{
  "n_layer": 15,
  "d_model": 256,
  "n_head": 4,
  "n_kv_head": 4,
  "head_dim": 64,
  "d_mlp": 768,
  "vocab_size": 8192,
  "activation": "geglu",
  "norm": "rmsnorm",
  "norm_place": "peri",
  "norm_eps": 1e-05,
  "positions": "rope",
  "rope_base": 500000.0,
  "rope_fraction": 1.0,
  "qk_norm": false,
  "attn_scale": 0.125,
  "bias": "none",
  "tie_embeddings": true,
  "parallel_block": false,
  "extras": ["capped logits"],
  "init": "normal",
  "init_std_qkv": 0.0312,
  "init_std_o": 0.0057,
  "init_std_up": 0.0312,
  "init_std_down": 0.0057,
  "optimizer": "adamw",
  "lr": 0.00124,
  "beta1": 0.9,
  "beta2": 0.98,
  "weight_decay": 0.07,
  "lr_head": 0.0103,
  "grad_clip": 0.5,
  "warmup_steps": 423,
  "schedule": "wsd",
  "decay_fraction": 0.758,
  "decay_shape": "linear",
  "final_lr_fraction": 0.05,
  "batch_tokens": [16384, 32768, 65536],
  "seq_len": 1024,
  "doc_mask": true,
  "train_tokens": 303800000,
  "steps": 8169,
  "dataset": "wikipedia_en"
}
MLP neurons of a small language model. Each row is named by its layer, matrix (gate and up: input weights; down: output weights) and neuron, and shows model dimensions 0-127. Each number is 50 + 15 x the weight over its row's rms, rounded and kept within 0 to 99. A neuron's up and down rows have the sign that makes its largest values positive.
Before each neuron's rows, "fires after" lists the tokens most often just before its 100 highest values on Wikipedia text that the model never trained on; "fires in" lists the words (lower case) most often at its 100 highest values on Wikipedia text that the model never trained on. A number after a token or word is its count.

fires after: " in" 34, "In" 6, " 21" 5, " 8" 4, " In" 4
fires in: "january" 18, "december" 16, "march" 13, "august" 12, "april" 11, "february" 9
L5.gate703:50 36 48 64 33 24 56 40 42 47 63 60 56 56 52 75 26 44 44 27 55 41 81 49 42 31 42 34 36 28 30 58 62 39 59 49 28 44 77 67 51 45 56 65 36 68 49 40 39 62 39 20 66 32 40 47 67 42 32 37 69 33 58 57 51 49 51 50 56 49 52 55 73 61 66 51 55 55 65 60 66 22 42 71 48 46 63 62 78 39 41 46 58 35 50 46 57 55 52 36 56 48 48 51 59 35 51 56 39 68 16 55 70 61 58 39 63 33 59 60 69 85 45 53 47 66 47 40
L5.up703:35 57 78 69 36 42 52 76 25 59 89 83 51 76 36 46 30 61 65 21 51 49 53 70 65 29 30 52 48 43 50 56 46 57 67 52 66 34 52 46 44 48 42 77 69 34 53 40 44 35 16 42 36 35 65 31 21 56 55 52 78 25 29 68 50 41 52 59 58 36 26 23 42 75 60 52 81 63 51 55 71 47 38 45 50 52 38 50 23 38 69 32 32 47 33 38 76 38 40 41 53 53 42 43 65 24 49 38 68 39 22 28 52 45 48 50 46 61 45 42 53 38 35 49 39 65 50 50
L5.down703:49 52 47 47 60 48 49 89 59 61 35 34 55 38 55 41 56 43 44 47 43 61 37 74 58 84 31 73 25 77 46 43 29 60 50 32 57 63 56 55 49 77 15 27 56 65 35 38 52 52 54 67 49 77 80 72 48 54 61 56 28 29 67 29 48 35 46 40 60 46 69 41 49 60 39 38 27 34 70 37 32 44 45 70 65 49 54 35 29 73 65 29 70 10 44 57 51 61 63 47 52 69 40 67 40 47 52 76 23 09 53 60 60 49 44 76 34 28 32 56 49 43 40 66 64 49 53 55

fires after: " the" 27, "," 16, ":" 7, " |" 7, "s" 5, " The" 5
fires in: "united" 59, "dead" 6
L5.gate545:93 49 38 63 56 51 48 70 53 89 56 49 47 46 56 43 54 57 68 45 36 46 51 61 50 62 58 59 48 33 44 41 56 43 53 33 42 65 60 63 26 63 66 72 51 52 44 62 58 28 53 71 89 40 54 13 38 64 33 69 72 34 50 62 30 36 41 40 69 60 45 28 68 49 87 51 57 40 47 17 74 30 48 51 50 58 30 50 58 69 50 66 55 51 50 33 50 70 58 56 78 71 64 48 27 48 36 77 69 61 33 43 40 62 48 74 72 50 54 71 43 76 72 52 29 66 53 33
L5.up545:61 50 48 35 26 41 24 54 52 33 41 42 32 35 51 56 55 36 65 71 65 74 58 12 60 72 35 35 30 46 38 55 36 43 69 35 64 24 67 54 36 62 70 68 53 58 63 37 52 57 57 58 56 34 43 44 68 78 14 47 33 53 31 51 65 48 34 37 49 71 54 57 36 57 59 70 99 65 49 56 49 52 44 48 23 36 67 31 58 44 67 58 38 60 55 53 25 63 69 35 45 58 59 61 50 40 34 30 51 71 46 62 32 47 50 55 64 60 59 46 52 56 36 54 49 64 65 56
L5.down545:49 42 38 60 61 64 57 36 40 84 65 41 56 60 56 55 62 67 31 33 47 34 37 96 39 36 62 73 48 57 53 53 53 62 14 58 73 73 33 45 59 50 47 22 55 59 53 48 59 51 34 47 54 36 44 64 38 26 87 53 78 23 62 46 56 69 50 54 57 30 49 27 58 57 43 25 09 39 42 65 52 39 53 48 68 66 45 60 28 25 47 44 38 44 46 44 83 42 21 53 48 52 57 51 37 47 66 77 27 47 55 28 67 44 60 42 55 61 62 60 41 30 59 57 59 33 52 27

fires after: " in" 76, " to" 21
fires in: "the" 100
L4.gate311:56 70 85 77 50 27 66 44 48 46 40 48 53 53 45 63 51 51 55 61 66 37 54 39 35 36 40 67 23 55 62 69 57 32 38 46 45 49 49 26 72 48 42 35 54 93 67 55 46 48 45 52 44 46 58 67 78 64 56 78 63 51 44 40 67 22 34 57 33 44 36 32 56 43 45 42 50 65 65 82 31 59 68 53 62 39 23 45 56 59 61 39 42 40 31 38 53 42 68 35 32 28 32 23 44 42 43 52 40 50 41 37 44 61 74 62 50 38 49 54 11 65 57 46 53 34 38 52
L4.up311:44 49 34 56 59 31 28 47 56 60 44 61 39 50 56 66 37 53 47 24 33 60 45 49 51 74 37 58 27 40 41 50 57 66 65 43 57 60 21 42 47 52 38 51 36 33 50 43 39 31 25 55 53 61 75 39 66 51 65 60 32 59 46 72 39 29 33 49 73 36 34 30 25 55 70 31 63 70 35 43 27 31 55 51 50 20 34 53 32 31 66 41 32 78 40 40 51 33 58 64 67 46 56 57 68 52 36 58 50 71 38 38 37 50 47 85 59 39 56 42 71 38 20 37 53 46 67 52
L4.down311:39 41 41 31 44 63 37 08 29 53 46 55 43 59 37 87 50 45 59 47 42 77 43 57 40 74 37 43 52 60 38 94 42 51 50 72 55 66 74 63 46 36 49 32 42 43 46 42 40 54 39 47 47 30 69 37 34 25 62 33 72 68 44 71 47 63 81 28 47 75 54 46 50 30 47 57 44 35 39 52 73 48 41 51 35 59 42 44 90 48 47 34 56 49 68 46 69 22 47 48 48 66 54 33 45 71 38 49 60 36 66 82 67 67 49 77 41 58 49 56 60 58 58 42 46 58 42 47

fires after: "," 26, " of" 11, " in" 7, " during" 5, " as" 4
fires in: "it" 50, "this" 45
L5.gate214:59 76 60 54 56 68 48 64 51 32 38 29 70 50 39 58 40 36 76 27 55 47 56 59 44 54 15 94 55 40 39 54 30 33 57 56 54 48 27 53 25 58 01 30 30 43 53 43 72 32 39 50 04 53 25 63 67 46 52 63 37 54 81 36 29 54 59 54 46 43 50 26 86 50 75 40 46 42 34 33 70 61 66 50 65 46 66 57 40 34 39 64 50 57 59 41 39 60 54 53 40 46 63 31 39 35 35 62 64 37 50 48 36 44 23 60 37 41 00 55 36 51 44 32 44 47 41 38
L5.up214:52 40 48 67 53 37 67 58 47 67 55 45 30 32 48 34 44 52 50 76 83 50 31 56 44 74 44 76 32 58 49 53 46 41 56 78 63 48 50 34 22 62 54 54 61 38 50 45 36 34 53 43 32 44 82 48 85 55 72 45 61 41 52 49 53 37 44 29 48 54 31 66 77 23 51 51 64 32 21 45 75 60 71 54 50 44 71 57 19 43 64 47 59 57 53 59 56 60 44 52 44 47 33 53 44 54 34 52 60 45 29 50 38 46 71 45 59 62 53 65 13 53 23 44 93 45 19 67
L5.down214:48 51 60 41 50 50 33 17 46 59 54 59 60 50 47 50 47 42 38 61 23 72 52 37 40 48 55 50 53 45 57 79 55 76 57 43 32 52 56 54 71 40 49 41 43 91 43 67 66 66 38 60 70 45 25 45 07 55 55 53 46 57 51 37 55 77 64 55 63 53 51 30 54 96 50 56 44 76 42 67 33 41 34 32 36 57 30 47 99 39 26 64 60 53 41 49 36 53 60 53 49 68 50 65 56 67 62 49 42 57 43 53 54 51 46 41 50 30 77 56 78 61 50 53 40 63 63 38

fires after: " the" 22, "," 21, " a" 13, " by" 7, "-" 7, " of" 5
fires in: "french" 18, "japanese" 15, "british" 10, "portuguese" 8, "english" 8, "spanish" 7
L4.gate620:74 44 40 46 57 63 79 44 36 52 71 70 46 60 58 64 51 52 47 48 47 46 59 52 56 47 56 58 51 42 20 75 50 27 42 43 20 52 29 47 50 53 34 31 87 69 47 43 50 46 38 63 60 42 76 65 57 57 49 48 69 45 48 43 45 49 35 55 58 54 43 51 43 51 43 39 41 70 54 36 50 71 56 57 55 08 55 56 21 54 43 35 30 06 55 49 46 51 62 50 66 18 49 99 57 36 52 55 74 24 51 53 54 52 55 36 62 50 19 45 50 46 59 52 54 46 64 38
L4.up620:48 22 33 38 71 38 65 27 63 55 71 40 36 43 13 59 72 49 55 48 53 70 40 80 36 50 36 69 29 24 31 48 51 36 52 60 67 74 56 70 40 68 51 44 45 58 51 54 71 46 42 52 36 62 30 64 50 56 36 74 53 32 29 74 57 60 58 58 44 55 48 38 60 51 66 32 63 25 32 66 38 45 42 65 66 69 84 72 38 49 46 56 42 44 54 23 74 59 68 47 67 45 36 49 71 66 45 30 61 39 13 75 44 39 55 48 39 56 29 25 46 51 47 49 61 44 61 51
L4.down620:87 32 64 38 23 52 60 00 28 53 33 42 47 40 53 50 51 46 48 54 43 55 38 59 46 41 42 31 52 68 53 38 34 53 45 42 59 39 80 46 49 39 79 49 43 49 51 61 58 51 41 49 62 39 37 28 36 58 47 52 58 69 60 60 48 74 45 55 66 52 60 63 56 40 57 63 24 41 58 37 64 46 39 25 41 63 59 70 81 43 53 44 61 44 76 62 55 28 50 62 41 65 79 28 28 60 27 59 36 51 68 76 48 80 12 51 51 65 43 72 71 61 64 50 55 45 35 35

fires after: " in" 45, "In" 12, "," 7, " In" 6
fires in: "march" 13, "october" 12, "july" 10, "november" 9, "january" 9, "april" 8
L4.gate237:57 55 53 70 49 25 29 79 34 28 69 48 64 61 31 68 44 56 56 47 52 58 38 46 31 30 50 58 53 49 41 67 60 54 28 54 29 59 57 55 46 45 48 48 70 75 43 54 33 45 41 50 31 59 72 72 72 07 68 37 66 41 65 52 72 45 56 59 39 48 55 51 56 66 56 42 58 61 33 82 48 61 51 58 57 10 54 49 43 47 34 45 32 66 29 28 49 49 34 37 49 33 42 36 39 31 79 35 76 71 39 41 70 55 62 55 62 33 76 63 61 60 76 40 63 54 08 73
L4.up237:54 44 54 54 69 51 38 70 39 23 64 64 32 54 43 38 51 61 62 20 59 65 40 30 41 47 40 64 19 47 50 38 49 50 48 61 56 45 40 69 47 34 27 56 41 43 46 14 52 70 67 39 38 79 59 74 46 14 80 55 34 70 59 23 62 25 54 50 55 45 43 72 52 64 49 60 76 35 39 77 49 59 58 54 67 30 56 46 38 43 65 58 44 81 37 65 46 61 50 42 54 67 68 46 56 55 55 45 51 33 34 40 47 50 57 63 50 41 37 64 45 48 64 45 73 38 44 59
L4.down237:30 33 65 49 63 50 61 52 72 60 36 38 34 49 71 32 54 37 42 16 65 42 45 71 69 41 56 50 15 43 50 35 54 36 52 55 65 30 31 69 58 24 37 46 47 52 69 52 69 46 39 61 61 78 39 49 33 68 58 64 27 68 69 24 43 46 60 50 70 59 45 56 66 34 47 87 64 31 54 47 51 55 37 53 57 69 83 49 43 52 46 41 52 36 50 62 43 49 54 51 44 75 50 33 49 81 44 66 20 46 26 50 33 58 71 54 44 42 21 30 46 58 39 56 61 68 67 15

fires after: "." 45, "\n\n" 16, " \"" 6, ":" 6, " (" 5
fires in: "a" 50, "an" 14, "one" 13
L4.gate68:37 53 55 52 34 45 72 79 39 42 69 44 59 52 40 73 45 52 55 78 49 44 49 49 44 44 62 44 63 51 40 75 82 60 52 37 49 39 56 57 65 48 50 28 68 48 55 46 31 75 44 09 37 53 36 52 74 66 46 52 54 26 34 43 56 53 56 55 49 06 49 34 60 64 38 61 46 63 34 64 38 54 62 60 57 42 49 99 50 54 70 47 60 36 34 40 44 37 66 35 43 21 34 81 39 17 47 46 66 23 35 34 65 54 48 74 41 31 49 56 09 36 47 60 52 34 39 57
L4.up68:49 53 62 54 57 41 47 37 39 41 66 49 28 45 86 49 53 46 48 70 19 01 76 49 34 42 38 52 40 27 56 44 58 64 49 43 34 48 48 68 46 21 50 60 31 41 75 27 45 55 65 44 77 70 26 44 74 69 65 60 63 33 40 79 30 55 52 23 35 45 67 31 48 59 34 63 55 41 23 63 41 50 23 59 62 34 31 39 35 62 56 50 45 38 35 55 52 48 64 37 48 55 51 61 55 66 38 68 64 62 39 49 50 43 59 39 35 38 66 57 48 30 59 54 54 21 43 36
L4.down68:41 59 39 37 52 34 50 55 47 29 53 37 79 56 34 41 44 54 73 28 51 60 42 45 59 47 27 60 47 51 76 51 40 42 51 51 34 46 92 51 46 51 53 53 44 59 45 65 58 46 38 39 73 78 56 42 63 39 47 77 43 26 71 54 47 24 58 57 41 50 47 36 84 42 61 71 68 60 45 54 23 70 58 59 39 36 61 63 83 46 29 58 44 50 27 33 45 43 57 46 57 37 63 46 55 48 12 44 38 16 29 41 50 33 62 50 16 46 40 64 75 67 36 46 39 70 25 44

fires after: "." 25, "," 22, ":" 8, " |" 7, "|" 5, "-" 5
fires in: "the" 80, "john" 8, "robert" 7
L2.gate113:63 44 58 54 64 62 55 40 73 35 44 23 52 50 57 76 72 38 49 35 64 72 15 53 64 69 65 39 69 40 49 61 40 56 54 20 88 46 35 56 41 62 59 45 39 70 83 25 63 75 13 48 63 33 58 24 52 60 23 35 57 34 53 44 72 71 65 57 30 65 39 72 38 49 03 60 55 75 54 32 44 48 58 51 61 39 62 25 45 30 51 57 70 50 61 65 42 58 53 46 53 36 37 53 38 47 46 59 64 19 58 31 56 47 70 69 40 33 18 49 55 68 71 26 47 24 48 64
L2.up113:55 68 54 50 77 65 59 44 58 51 29 37 22 53 51 70 63 53 65 49 60 73 44 54 51 43 54 47 59 21 52 44 57 41 74 08 69 34 40 74 19 55 47 60 61 63 72 30 73 40 45 51 73 39 58 42 49 76 26 65 32 33 45 55 58 51 48 40 44 62 38 61 32 68 01 42 51 58 71 31 37 59 59 30 71 41 46 43 31 30 50 65 75 48 47 60 40 30 50 46 58 69 62 08 46 37 72 54 66 24 36 41 43 42 58 77 41 33 14 60 57 53 72 35 69 38 67 50
L2.down113:40 22 45 52 59 59 30 24 55 73 48 86 54 57 49 47 29 44 39 44 46 34 58 49 48 33 45 47 52 30 67 40 53 58 31 56 49 55 51 36 45 32 26 52 34 63 61 52 70 34 68 61 36 35 34 61 44 37 55 79 33 38 43 69 45 54 45 27 38 37 58 36 65 47 84 47 53 21 21 65 72 54 56 62 42 78 38 50 53 79 56 53 37 52 54 24 55 28 66 50 60 62 66 24 46 53 38 44 61 76 56 41 13 45 44 48 61 55 67 51 40 35 51 48 65 87 35 65

fires after: " in" 23, " of" 14, " for" 11, " at" 7, "," 6
fires in: "the" 100
L2.gate133:51 73 58 63 59 35 59 54 47 80 44 55 46 39 51 62 29 61 66 49 56 14 56 35 50 37 21 72 26 21 45 55 60 57 76 74 68 37 71 16 58 55 47 59 45 62 79 37 65 67 60 68 45 53 65 32 51 68 73 59 37 56 40 53 43 42 34 56 54 45 27 38 49 63 23 41 60 36 29 68 47 58 46 56 50 62 40 32 13 51 49 73 35 54 69 33 67 60 55 74 41 44 63 34 54 82 43 36 45 59 31 55 49 60 51 23 40 47 67 28 57 43 31 42 40 46 73 60
L2.up133:62 44 43 58 47 45 59 68 52 61 42 47 28 51 48 56 52 41 62 43 66 37 52 70 45 59 50 63 34 32 44 48 66 38 62 50 31 29 71 23 36 38 31 34 44 56 75 33 67 55 76 50 72 53 80 88 61 78 29 64 31 45 36 42 25 31 28 55 58 37 31 51 35 49 41 29 55 41 43 53 78 68 59 41 59 35 50 44 20 56 69 50 67 75 46 46 54 36 43 61 53 50 43 49 66 53 35 60 24 48 28 25 06 44 79 57 69 47 76 26 24 51 34 65 42 54 41 40
L2.down133:39 26 41 51 36 68 40 00 42 35 52 48 66 61 27 68 65 33 42 47 43 95 38 49 34 45 47 43 63 66 35 52 37 43 31 37 39 65 43 76 48 56 48 45 47 44 24 60 40 42 29 44 48 51 36 55 22 21 63 44 78 63 63 39 65 70 76 46 69 62 61 64 41 38 59 61 34 51 58 38 51 25 41 49 46 49 52 59 96 53 36 41 64 36 39 67 45 28 57 30 35 69 38 55 14 33 49 40 64 28 62 79 90 65 26 57 43 41 25 66 54 46 68 37 54 39 41 43

fires after: " a" 25, " the" 22, " years" 6, "The" 5, "-" 4, "." 4
fires in: "new" 38, "old" 10, "former" 7, "original" 4, "century" 4, "it" 4
L4.gate514:56 14 47 60 30 40 70 44 59 31 51 69 51 60 54 75 43 53 53 58 46 68 15 40 38 48 43 42 59 56 46 70 67 33 57 37 50 34 35 35 65 44 73 29 53 74 50 60 39 60 42 42 40 68 57 90 70 65 39 09 41 83 77 35 72 51 82 49 27 23 51 68 45 49 49 67 36 79 64 57 41 52 53 73 80 30 55 46 62 25 32 30 54 24 42 36 46 56 59 40 51 62 52 86 47 32 62 60 38 39 50 66 70 63 37 50 60 51 41 52 43 37 44 47 37 35 50 57
L4.up514:68 62 51 32 52 51 38 54 54 80 51 30 17 73 56 30 56 67 44 52 42 60 38 51 69 35 52 27 62 46 42 51 53 99 45 43 62 48 63 48 46 56 58 48 67 78 62 35 46 63 44 34 39 41 20 64 25 36 80 61 78 56 41 85 35 29 37 46 27 59 62 46 77 54 67 56 42 19 60 58 80 47 23 59 53 48 46 48 48 71 27 60 52 25 63 76 22 71 47 65 45 57 47 44 51 57 42 85 47 65 86 56 52 56 35 43 33 53 65 51 69 64 65 56 50 23 23 29
L4.down514:61 55 36 62 47 53 65 97 38 42 68 44 42 70 78 47 62 42 60 47 45 74 21 64 73 59 23 28 39 56 25 24 79 30 62 44 33 57 69 43 25 57 71 32 80 56 63 51 61 43 44 26 21 90 34 80 64 50 51 53 53 64 61 35 25 38 69 41 49 83 39 48 62 33 44 60 42 63 63 53 25 29 41 59 55 61 67 50 68 58 58 58 62 22 57 57 49 47 42 52 58 53 49 65 59 33 68 52 50 38 48 49 54 41 48 14 61 49 41 74 61 55 53 18 30 48 57 31

fires after: "." 59, "\n\n" 16, ":" 6, " \"" 5, " |" 4
fires in: "a" 40, "an" 15, "one" 8, "two" 7, "his" 6, "for" 5
L5.gate167:45 31 49 68 47 37 63 44 50 63 67 53 65 35 48 50 25 52 70 62 43 46 61 48 45 64 60 45 71 68 64 80 57 66 43 36 37 59 58 32 38 52 90 35 51 41 45 28 29 52 72 34 44 67 50 52 69 59 35 13 64 55 63 46 58 45 35 60 41 20 66 23 37 66 04 86 58 31 18 63 46 43 66 80 63 64 59 72 66 40 46 37 77 38 45 46 51 51 38 32 53 28 59 99 54 43 41 40 58 22 53 55 80 63 63 54 43 41 74 60 32 39 64 60 63 52 29 63
L5.up167:28 60 72 43 77 73 44 45 52 48 67 45 23 35 62 54 78 53 84 57 54 29 39 68 48 61 55 49 52 56 74 49 40 57 59 35 28 40 77 73 18 30 38 79 37 34 42 46 60 39 73 13 54 52 49 35 56 49 50 31 52 24 64 69 65 53 46 47 48 46 59 69 52 41 56 57 62 41 25 61 26 61 47 55 46 51 31 51 31 28 53 44 54 36 26 33 49 46 49 35 57 63 35 71 37 50 29 52 51 60 43 44 64 49 57 48 68 63 53 32 34 38 65 55 90 37 27 15
L5.down167:16 59 49 43 59 54 49 27 52 24 49 50 39 23 87 66 84 46 53 54 40 89 32 65 49 29 55 35 50 32 26 46 36 53 65 33 43 50 46 56 47 59 52 72 59 50 58 47 43 45 61 42 73 43 63 42 63 62 62 62 42 21 36 55 83 52 64 63 43 52 34 39 67 55 74 87 59 58 78 51 59 71 27 32 66 14 63 58 42 40 23 46 35 52 35 50 45 65 35 54 23 50 68 43 40 30 44 48 48 48 28 22 38 37 46 49 55 17 64 53 53 34 47 52 67 48 34 36

fires after: " for" 24, " in" 18, " of" 16, " For" 5, "," 5
fires in: "the" 90
L7.gate741:45 36 51 37 65 32 51 22 59 67 59 56 69 65 83 69 70 71 48 66 55 51 54 57 32 61 30 44 57 57 48 58 43 69 55 81 56 51 64 39 37 69 53 46 63 52 44 55 38 47 38 47 59 65 62 57 54 43 79 67 44 67 27 47 66 31 42 42 48 33 42 40 47 45 56 78 63 52 55 89 26 59 68 74 72 27 52 70 52 49 81 52 54 51 43 13 74 47 75 38 45 70 66 68 30 27 73 55 73 36 70 49 48 68 75 52 60 38 47 67 44 57 25 48 47 43 37 71
L7.up741:68 85 35 39 56 57 69 46 55 58 65 52 48 34 33 37 20 44 68 43 67 53 42 43 33 81 59 73 45 39 77 52 59 66 63 56 44 64 46 63 33 52 38 48 40 50 63 78 61 57 65 48 64 74 55 54 37 62 70 43 31 64 45 38 40 48 38 53 55 29 43 57 71 61 51 88 18 61 50 52 72 81 50 59 69 82 51 67 20 64 39 62 59 64 58 54 53 31 69 40 62 37 29 69 34 42 31 53 71 74 40 38 36 44 60 66 44 54 49 31 36 23 28 41 68 51 59 76
L7.down741:54 32 63 43 49 78 42 40 43 54 43 29 46 50 36 76 60 33 50 51 38 85 38 34 41 50 56 50 65 57 45 73 56 73 47 68 52 53 68 47 71 31 35 66 37 56 36 73 30 40 46 49 66 43 23 42 31 25 69 69 47 39 61 51 73 70 68 53 49 72 60 60 60 38 45 28 70 53 51 31 83 32 47 35 38 54 65 41 73 64 22 27 59 25 42 40 55 28 54 37 49 65 50 58 49 59 21 53 36 24 54 76 54 77 40 53 61 42 54 43 66 90 52 52 50 52 57 39

fires after: "." 90, "\n\n" 4
fires in: "it" 65, "this" 33
L4.gate506:38 48 25 43 30 56 85 54 44 67 89 42 44 61 44 49 78 17 39 48 53 35 50 41 48 57 33 39 57 35 66 61 63 69 47 19 36 49 55 35 55 67 46 24 47 57 44 38 44 57 52 44 47 36 55 61 75 70 59 47 54 33 83 46 40 47 55 55 25 55 43 27 52 46 27 53 36 58 60 44 41 60 51 57 65 61 46 99 67 22 71 52 42 31 61 53 41 62 57 50 60 43 64 82 35 44 42 56 41 00 50 42 53 49 58 62 28 28 43 37 58 51 47 63 47 59 48 42
L4.up506:20 25 72 43 39 75 65 59 55 29 41 68 48 33 50 54 49 48 61 62 53 11 70 51 57 57 71 48 54 66 66 58 47 37 39 56 64 78 56 46 17 65 47 55 50 50 49 63 42 51 47 56 43 57 13 71 66 58 58 62 62 30 84 64 59 54 51 48 23 69 50 58 78 50 41 66 54 60 37 52 65 77 38 52 59 27 67 41 55 49 51 69 34 23 36 91 62 70 46 21 41 52 30 53 41 30 40 32 63 62 48 25 38 53 54 44 51 33 36 42 37 55 43 83 46 47 45 55
L4.down506:24 29 46 39 92 50 50 31 49 42 79 65 61 62 77 75 57 26 39 41 47 60 32 42 65 45 39 52 47 80 45 51 58 28 43 63 53 30 51 19 58 34 54 28 39 71 60 57 71 36 48 47 74 63 71 75 62 43 76 26 46 74 62 42 23 58 76 52 42 64 34 42 48 32 34 75 44 57 34 64 49 68 60 51 56 65 50 45 51 52 77 45 61 39 25 75 56 58 66 55 54 41 88 70 69 52 56 26 63 38 52 58 62 48 33 47 48 36 53 56 33 63 34 60 68 39 31 52

fires after: "," 52, "." 11
fires in: "which" 63, "this" 15, "it" 6
L10.gate84:54 40 65 43 43 56 68 50 48 61 44 48 54 59 56 36 57 49 29 32 43 57 46 41 42 61 54 65 61 77 72 59 43 35 34 39 42 45 71 63 60 80 60 57 39 54 23 56 55 53 62 42 47 55 16 47 40 24 42 70 44 50 88 80 26 57 61 53 45 86 24 34 81 15 61 56 24 67 40 72 51 37 51 49 53 47 38 70 50 60 62 69 70 43 47 50 49 77 58 19 43 66 30 49 37 52 20 44 31 28 81 74 57 52 68 58 41 74 41 66 54 62 55 47 69 64 50 63
L10.up84:31 39 47 43 43 63 81 33 57 21 54 38 61 36 62 56 59 71 31 42 53 33 56 75 42 56 58 73 74 71 55 30 38 27 56 48 47 31 24 44 63 25 54 52 55 37 64 32 30 17 67 63 53 42 48 52 43 27 67 66 68 53 46 73 69 74 55 21 49 61 40 68 35 48 69 69 31 70 49 44 41 44 58 66 60 46 65 42 49 36 50 56 64 43 44 59 44 40 55 66 51 49 55 50 56 86 41 50 46 52 67 58 83 36 61 55 50 51 74 36 19 79 51 49 57 62 46 51
L10.down84:41 50 56 33 62 62 32 37 56 55 37 48 53 71 65 65 44 53 54 52 47 66 77 61 64 39 46 47 68 46 48 00 63 39 40 66 61 46 54 23 53 41 40 65 55 54 47 49 43 57 52 70 44 56 62 56 49 47 61 40 25 64 42 20 40 52 37 65 42 53 47 61 59 11 59 33 61 60 42 53 24 48 45 51 43 55 36 36 38 79 43 49 41 59 34 67 60 37 36 45 61 58 47 57 42 31 67 58 57 63 31 36 62 25 61 71 47 39 38 49 63 63 44 52 47 48 53 55

fires after: " |" 21, " the" 14, "-" 14, " of" 7, "," 7, " in" 4
fires in: "south" 29, "north" 13, "small" 11, "west" 8, "east" 7, "upper" 4
L4.gate556:53 32 29 46 56 54 46 61 16 56 58 59 75 74 23 69 27 23 14 43 73 61 45 39 66 55 48 25 50 81 33 81 44 72 52 45 37 26 54 66 61 46 49 42 51 37 48 56 24 25 37 41 49 61 42 33 66 37 26 44 15 51 49 51 24 52 48 37 45 43 62 40 38 50 41 60 38 54 54 36 44 40 46 56 40 47 62 73 73 50 46 46 55 28 53 50 30 54 68 56 76 55 33 53 66 60 44 30 51 40 49 60 62 65 51 51 67 52 53 46 34 45 35 67 37 41 44 49
L4.up556:49 19 59 52 58 53 42 58 49 53 27 54 40 36 73 65 39 51 23 81 35 57 71 64 31 45 67 43 47 40 50 56 88 48 60 29 78 51 17 31 58 37 58 46 55 60 55 59 54 32 90 58 57 64 77 45 02 39 70 43 37 62 54 66 54 60 58 39 61 62 43 39 57 34 52 51 63 31 37 64 39 57 08 54 36 23 68 38 61 60 30 57 31 62 68 55 63 48 61 47 80 45 51 58 58 55 45 45 46 39 73 49 31 41 36 32 52 45 47 50 49 45 59 43 71 81 58 59
L4.down556:41 45 67 58 49 36 11 55 48 47 37 45 51 37 39 45 37 70 36 61 43 54 57 68 61 61 74 76 58 51 42 42 45 69 86 35 62 65 51 37 37 74 60 06 48 46 89 50 52 48 62 61 59 52 38 24 41 65 60 45 47 55 45 50 23 47 72 57 54 59 35 49 41 35 70 59 60 26 17 44 41 31 52 62 24 48 16 42 54 40 57 62 74 70 54 58 47 35 73 40 84 49 57 29 46 55 43 99 43 48 63 55 33 47 36 58 48 55 52 26 59 36 38 77 39 47 58 31

fires after: "." 86, "\n\n" 7
fires in: "he" 73, "they" 7, "she" 7
L7.gate208:61 48 60 73 36 36 76 55 53 29 56 49 42 38 54 47 66 45 50 65 64 54 54 58 55 54 64 61 58 49 66 65 46 42 57 48 71 40 45 54 30 69 60 42 60 49 28 47 37 70 51 39 55 65 22 56 67 67 74 47 37 34 44 22 60 40 49 62 34 49 47 45 95 49 33 45 32 43 57 69 32 76 67 75 60 31 32 57 39 15 66 45 60 26 62 33 28 50 39 59 23 45 24 47 30 11 62 35 46 40 58 41 57 61 82 44 29 39 24 71 27 44 48 41 74 48 55 36
L7.up208:62 51 20 69 38 53 58 63 60 40 51 45 55 58 37 44 68 45 72 49 27 52 49 54 57 56 47 60 54 42 65 58 38 23 56 34 46 35 51 62 65 70 46 20 50 52 57 44 54 33 36 61 71 59 15 57 54 68 80 59 51 31 61 49 37 46 52 55 90 68 54 02 72 49 37 54 39 50 48 68 73 99 61 41 48 26 27 60 43 35 36 57 76 37 36 55 63 55 66 54 47 65 53 55 53 41 58 47 38 54 33 62 61 40 41 18 49 54 53 58 61 34 41 67 59 62 61 36
L7.down208:55 37 58 44 51 49 31 49 57 58 49 61 55 72 50 64 52 17 19 47 36 47 35 26 27 33 63 44 48 60 49 04 72 52 57 53 62 73 31 38 53 30 39 70 53 34 62 51 57 41 53 52 53 40 70 55 39 44 47 51 51 62 53 66 74 70 50 41 47 62 52 54 30 65 46 51 77 66 36 38 70 15 38 33 41 85 59 63 24 56 49 39 44 69 34 33 62 58 68 49 64 52 61 39 43 70 30 71 49 44 47 63 53 83 47 66 25 48 53 40 77 51 62 54 46 56 37 63